{
  "n_layer": 20,
  "init_std_up": 0.0216,
  "decay_fraction": 0.802,
  "batch_tokens": 32768,
  "doc_mask": true,
  "dataset": "wikipedia_en"
}
MLP neurons of a small language model. Each row is named by its layer, matrix (up: input weights; down: output weights) and neuron, and shows model dimensions 96-223. Each number is 128 + 32 x the weight over its row's rms, rounded and kept within 0 to 255. Numbers have three digits each.
After each neuron's rows, "fires on" lists the tokens most often at its 100 highest values on Wikipedia text that the model never trained on. A number after a token or word is its count.

L2.up275:146124068145078149130115107152183102066111136088154147106128165147067137116104156147129111150123189093108127154109119105137100138135111157050151180107114125059139135180125129172110114154157122111139229126097104145084121115103135149126081139106122122182115104077080079143186173129158084104109091135165089139187116163167063050158069094141126134114163143158127192127156120131105159081174
L2.down275:129088059145079156115093167114150133059121142131095103060134135119094150130117153143089135129132149100132117190066158126127143153121130134136185166103121141077117131142117154156117142084155130125135209129075138107108115139128169122164094179155096162174117112114132081174131200119125091134091075168155080149161109133147097041139099098124100183062195105130079112178184176153141127170123
fires on: "ec" 52, "uc" 25, " sec" 14, " Sec" 9

L10.up464:117083137086153119152130162133123158130140091151133160143132151081181142117105144092171068182093103118136134145144142117129148136095079085089100120117149102026123146160169125136164144094163115143118153147138107099133107146135089201081126136059115117164104124093168207138131094115107110131104095159137104103129136094103108151139151113160160108128120060201158084187123079048136163124136
L10.down464:154143148139168165085131140103140182190122064122156111117159128175118149105123076138153171076109116165130111105255145140108115150099116128119084127149087088135162117142155123138159148173073087148113095081099109109180144154083146083178114094157118151171150160153146048098132148144120122102128107155107180131162113158105134120118135143096176146159127127120145119113104120166122122148192
fires on: " |" 34, "|" 14, "ron" 6, "on" 4, "ric" 4

L10.up598:081171086255101178150155122133113136113092130084146169112147162115112092148070152202106184132141039102186131141170142120170119091131128161145145119110064130101158145112141098134088152175160167056132139080096189113143103079112115143090132068198084100067192191084192116063136122129130145172097112171095085145129065147115115133156149148135101095147139140139137150141140125094104089061126
L10.down598:138132122135116109133177114088138147174152133101071129172116164141147112080130116041137117047132154170104143145115142186114120113127173135146122133127130122173112140138178089079163126147169065142072116126131114168141062155134152107150115152102152159139141184101085137152127137178112143152123130137152119121092178128208176071189149120039183152083111100107100115143086082130127110144104
fires on: "ar" 13, "h" 13, "r" 12, "d" 6, "m" 6, "n" 5

L12.up188:103085133127140155084091095133169149170086141116194112198148163123112117137128100096090144116145126111162149185131137112139113143133069205156127150165133138119149140177194115094117131149175165085064146134148045076145177110111152141085157065132150096125132144114172167126096076120163106155146105108116108172153119159098123147170110131135116075165103123183113098129093107171078073160166
L12.down188:074152100134106123122092109105148095154082144135132088171124131136096200162135108120173172108103107099164139119097089124147125163101150150147126150134101114088104110101157108066157120093149139176089144138101075084163111092086162140114106151100159139116106091139185167137043113126116135140159137175146068129177116109133160133150157098170143130156113105085147131154160177110130151108190
fires on: " prom" 16, " cons" 16, " off" 9, " def" 9, " term" 5

L16.up407:168097115121126183142097097130158143082120125121146071099052138102102138133124119082180179133099101174129132116214112113152059123113091133101061103144009128181125124148133096155107064096138086137135144115121162144154096141141157140096205081111103115146174208134119123134122156183146074073107106168152114108172121148111117130135105165169193117129174172206133123121090138139061102190131
L16.down407:182147127181107137152131087099160087112094172110144118063028060123156121090172137102127140123115108097114116061255152147110092161133107122132180151122114080141103114159170070142075117134063119142167161143124137124112116145175155140117078129146185145117164131144158131146171107159113100135161122138133089171128112121195083171098106130143150125133196082123140153117106098173133121119081
fires on: " of" 30, " |" 21, " and" 10, ":" 8

L8.up591:084087133084118130125092052124100130146160086109110123140103114079103113143086113126094139109127153096162079140132103137104091100111164195204129071138055127154156178057109136142147133167121170114131061059091190120138178074089130061150180119154133169128127132143150137172125159182162142149102153147210152134140102136128158162161146132138093109094152109174063111117107139122171107115186
L8.down591:086090112090119078127138072118120131160173102134146093142168130104162122088112076167113163142169164139077107168096108136132128095099110133122130092156143094148073162165139110151132122155110151162120155176096117060127174102178170128150107141167124143018153169083148092136170146069182137105098114125139107109158125170137117109183162146142131126110148069170169083111126085150095154053133
fires on: " p" 35, "m" 17, "l" 10, "d" 7, "n" 5

L9.up284:127124140110197155113100155124089209068123093212129122092146088121130116127169148132157163167111055136164176148158112134116150136121158135151123100116140165187143166134158150138144149171089105059094118181082079115116104110120169156122075131142098098123062111101134158077163089162131144112117227104112122092131154086125155132161095155152174118114139077154096116137149157123121128120117
L9.down284:153138186143103119065113149153145146107176203127098078165114106159099123120141146137123137115143154127088106147103169135145092119129161132153102130140140154134119142128099129184155129083175117138112135120126159102168154143073110121131171168147099122122158131205162118146116115127118069088147124124145158098133135134055068168112151075123088121144132148137114142092121074062130139133173
fires on: "ro" 30, "re" 14, " bro" 9, "ble" 5

L10.up142:097091067086074188151147127123143132098135110163104123120121154109143146144103159091126112089146131098088165095163119128177111110167185146137097108108116140090079166136118105108170135173168145152148125060133066121069133103121157155131210096149131091155098119126109128124110123193108156167076111091180117091151154091143071106052143159194172154107152142152169119160111179102139114105075
L10.down142:238059171088097128144120141141088088165059143067160089114127057120195183117150188108130114133148088171169090099140143186136092177080105154131094103086060128110133121176112099103118146108097144121149074118128093166137177085147170086133136116095210176122126097153125123161107176140105111131173121141162127180133175150079172124120142173100101158113137108098132101149126134105118195084136
fires on: "if" 29, "l" 17, " of" 14, "up" 13, "ic" 7, "om" 4

L3.up690:141117187117145146136095113155147108140138105140111184078147127130114149114110102093166128139051150094139097116158145176099115146102106141153140115159122071148175086108111129094148176169138147145124130197184140168133180146115031113114135094054125175181152129121142096085169147105116094083137127140124141124113103145216141083160140147139145094122098162123091146137091144119078159133136
L3.down690:141125150147127204135108140123094176117160159084120154106118097132110145148101146121129098162101153122176121128118172158114076124157105114128086126094146135112175091184086102114085105131109115104115146140132104098173176033164040128194168108113164141121111140114181167080134105145113129144131111146187109067115106171157116031126127120128129152098131083106179150159157128104103132086158
fires on: "|" 23, " film" 18, "bum" 12, " record" 8, " album" 5, " It" 5

L6.up73:141154127106133163161079077137078127109091156184150141114131137128081105187097134140109158127092140134162138186136131119121124160069149116133148109110124159147186128115127063172090212151143101161106125105158141121121150111098083085103101154170123131112121102147139191089134199136129097140159078183158086094144125161144097169139094112108094138146118131187114156095163142167158129130089
L6.down73:155102096162154132095116054192140119114200100173114116118114150095075119099117138113110114153164155107102145105128154116125126139160136199155126100133136163194101137156095107133139157173151108110159119107149113100121135077128043119119160129124115198121096148084152195127138161088155115165059142147097124147176146158078131205089138145180149116094168124170105128075121166103130097142144
fires on: "is" 11, "ial" 10, "ant" 8, "ale" 7, "ail" 7, "ip" 7

L9.up63:169125145115140067112078143105112119140106123122098173115074226112165146090144175076105088110202152128107145134126156135108087148088160068132095128147075139100181158051098117119082033133169155103108132146105147114119114093102133114118160098108142112116122165112138154179136086175143129077172178110105078126141083145204180115120165105159150121116152123130115170107166135131138094133134
L9.down63:073130164132165187159150129170146130146202068102153126107097129174123113191084164096112163124092133089111124106077120053169101119133091147114100099123139162156098109170180094111143165123126116129217075093126172093053164133147070118153126059187156144084147096162128165099161120119143092117110132116125120166103124091059166115086085179111078112099110085131118135091144135127143143143096
fires on: "est" 14, "ter" 11, "et" 11, "se" 11, "os" 8

L4.up376:093149083184161128142142136109155187158116125146104095108154153169158123072127127149126098128129150095112070150118130084103150109121155165105160143107136150084193139158142123123143080145096177124151123117150111133129140142141099133088169135125099087116104093126190115166093174146085171146041097133175162123169142094162091106115154075143118100140121137056113101065155160096121137124116
L4.down376:146090073179098180139152160084151168127120144132127092127086157138134088088108160115098166100134198127108111179089132099096127117149113091116127152066113093080124084120113132202182082115142175169143129121142150098193085147131076174126138116134109163125104153111182085172068097154101166117107102112086134144186124148096123095171131136158062158182115092087119127096204130135144133115111
fires on: "tt" 39, "cc" 14, "isc" 10, " cons" 8, "isl" 7, " invol" 6

L8.up344:164135141143083134134166064151085134106160136081152096149135139106182066134159126121086117076079141106137137101117077130122085136126129177146112127170147084084118125137092135220119072099139113187182099119126118074095098061141179073149143097124141125178175122097121155150229095190149105159146123137187089150120140201146176171179115102178103140145145148181123087137091141133119093104165
L8.down344:050107127131172163112126154156100110113115125183139066168067117091153155137166126146032104160145155132140122142113141118195181075071146147135088162124086117151143112133164099156125125101203157102131109139132132104116129177126139171138108066093126134092179123215111197094113120130077154095131094129172077075075124108149160130124163098181072070158155150104155117127138103175142095109081
fires on: "k" 23, "n" 16, "p" 9, "end" 9, "d" 6, "ent" 5

L2.up346:171068210143119159174090145150114082093180120128151102062071123144171200133137094144133141108099109140121094135154149147119135091066114099107085098152154056173103133129109148140150117129052159182118148161117135172126158040095061134098081102140061130124130116135127130130130152160159072096104128134125132168186107103164134112175151124146163163138099122071182149123095062122115157132143
L2.down346:147093171181129114126132140211168093113140112154119126094129074150156100158115083116130138129081081220063140152111159143062122125046144116053160115117156091146149114126097079136114109140081178146117149118128147111215122041193050152143142118095175172107127148091047133126161113166114134146138121104127132171117103133183137087175131093155091112163116105083150184146123116157104157080141
fires on: "bum" 13, " crit" 12, "inist" 11, " writ" 10, " music" 7, " film" 7

L9.up281:079109117150128163076132220157170104134112108134147132063127084204121086117172149172166131109116090122189086151105141175207146108115153149100161203178123099161129143134142121058158101118130185098127113077140133125126152110138089124109093082097137152074135139095188153138208094103185115172105114157128081130177119118104106147152144164123101151124162149077129162107102138136102127118067
L9.down281:084115187164142117110203117074140133105175124168129124137135112089166084156111112045109169085179138154132174184155118110153115146100170062108148133142115075111110152135148093115084142161135098119103127177064050164118115154117114115146103129131149096107195095115127124145082126136093161088170150144144153133179173197122160103150153124155140123127096137092121076138090121103160102127130
fires on: " /" 21, "ar" 13, " town" 8, "m" 6, "ars" 5, " pre" 5

L6.up594:046095143172091128146138155142142188130147116142099134082138153099121066105146115061148094135150161103057109199137079168129079134132108175163086114083142196153119129095142082114178134147123169158137110142115106105110130098095114140136152119104134108147134137157181150152073157087119120087104151135131109136109125083165083068111123106163159096095118128143131106164133131134128081128090
L6.down594:120179130107161163107170091124136098181129178096107145151097157092127139089111156187088048120065171135096181145164144106140153164172152085113123120141084096115143174124118105144122165159148155052142156080133101190070159084139110116097165146125099096090120144097114121172083137113095130107093102129119091109129150098143148148124207150146070132129173126145128186157156138148122163130171
fires on: "ric" 25, "l" 16, "ab" 14, " of" 8, " •" 8, "als" 4

L2.up264:156171189124163169157094074125154142112109167134129100106116116114157133129074125170086114124127121095136128217157076147102101122174062182163209108152095140187126140144100160139131153132129142078124115152113111175107078137067101076126131124124105124144171132062082150109124151090090155157038106140182150125065126171164150124149175117121137093130113153093126123155143086074143068135122
L2.down264:177212133117129145155110122168165204131095140146115145094169145116146122142088112089111084107144137158086129183096063095135141142146095196196128095151138116169070144166127148161109157145145183105153102137108146136127054166121104132128133139122163160115164105089078136145191168108075138137046093147159119157096106206163124113150140097139130107128122155144129115107137102090110079094120
fires on: "le" 93, " Total" 6

L11.up433:088107101139162122153096065081079124198150108107095103134090195149120093059144161120167143099113141191126089156107110098135091161122126124139172155158128081155095164096119089133129110113183170098080153107127103107098189053158137123139146121091097095158148118136172160085139099107114147138103110125142119144065092172152203167174117162177112157108149109185119085136079107120157133080167
L11.down433:144144112091098160131108114087128116112146141124123069126126137021142164111156165129031169172156110132107138157094171121105112140159137163146082120083119119114109090107109157167136088157074098177166073133134159148177116153150115096135115164156185139184127090128125141146132121072155120141143185119130098127125093103081128118086132127205093119101141123118119117133113109155094156150092
fires on: "n" 16, "ie" 10, "ent" 8, "ann" 6, "al" 5, "an" 5

L8.up172:074092100139129115188135158108132162099132123098139179161125105123203188075140150147191112149118122075126157094166139140121120093105108143165156104140150107108148152165138132129173126092165152200175145152125139115133103121111042115061064094107067119122153126114163138180125118058114126143160125151164131189134161184160115188095121139136153113098153145181181066177097046111128153093112
L8.down172:128138111143167107137133156095117101138110117066180092130168092150176229132140097144145139135139141076132132104090154130103107125078098150130079112094121109105143111165083145107176170162121176146150159169179123091199137127164129120140118124114116163107138112076165094126152106181175107083172111161046126158128173139114161130109093104136147118113179059193115103135162122144148117158170
fires on: "|" 29, " |" 19, " An" 14, " this" 12, " |\n" 9, " Bar" 4

L5.up100:167093093127137168144069158138116161083119107120110160153104141142128158111129123045154102072100052148128138113220120121076135120135171169134106084145091106123135136151100093132151120108142127125109091116140124107146073141124114128124106134072090125179161182105120134121149141079169078107147100146175111110186155154096151150130186144166162159132125095136185080181156106083154179135158
L5.down100:180126185173175168149119138102108129130117157103084117103143088147165133108155106085123139139154097115093127072139153077091141153104114090148115150085109096188138104127165066127111080121115103157151083140061112140207117108202153157157125141094143153156125156096156117128123158134123126077162046159124122128181154140112141146099116184161180147094101160179107112122152138124114140135227
fires on: " |" 51, "|" 49

L4.up632:134149111122111146078134095117094072121167141189075119086148167143151158139151148172170091169160143094127158150137126108158099113220118155109171145069075139099135125079146094134119078119158120164144168152096095166130132108109126120094132205075116104178115132108115119140162117110078159185051079158147089137155163137201091041128139132144113075114111195160112120173164095206117123087099
L4.down632:096129132086118127070102143096095096110164125191109112064178189123055110123133117148130144146114141099121155189101169122178133109153099140116163163117121100111118115101089045126154121088158088165169095141097087207147100147089131163138138162085128126165190132138131139190190102107088110140066111154151027147146149151104095047127130139126129134109135136125101109172151153122113116134102
fires on: " acc" 22, " mod" 14, " sec" 11, " typ" 8, " Sec" 8, " class" 7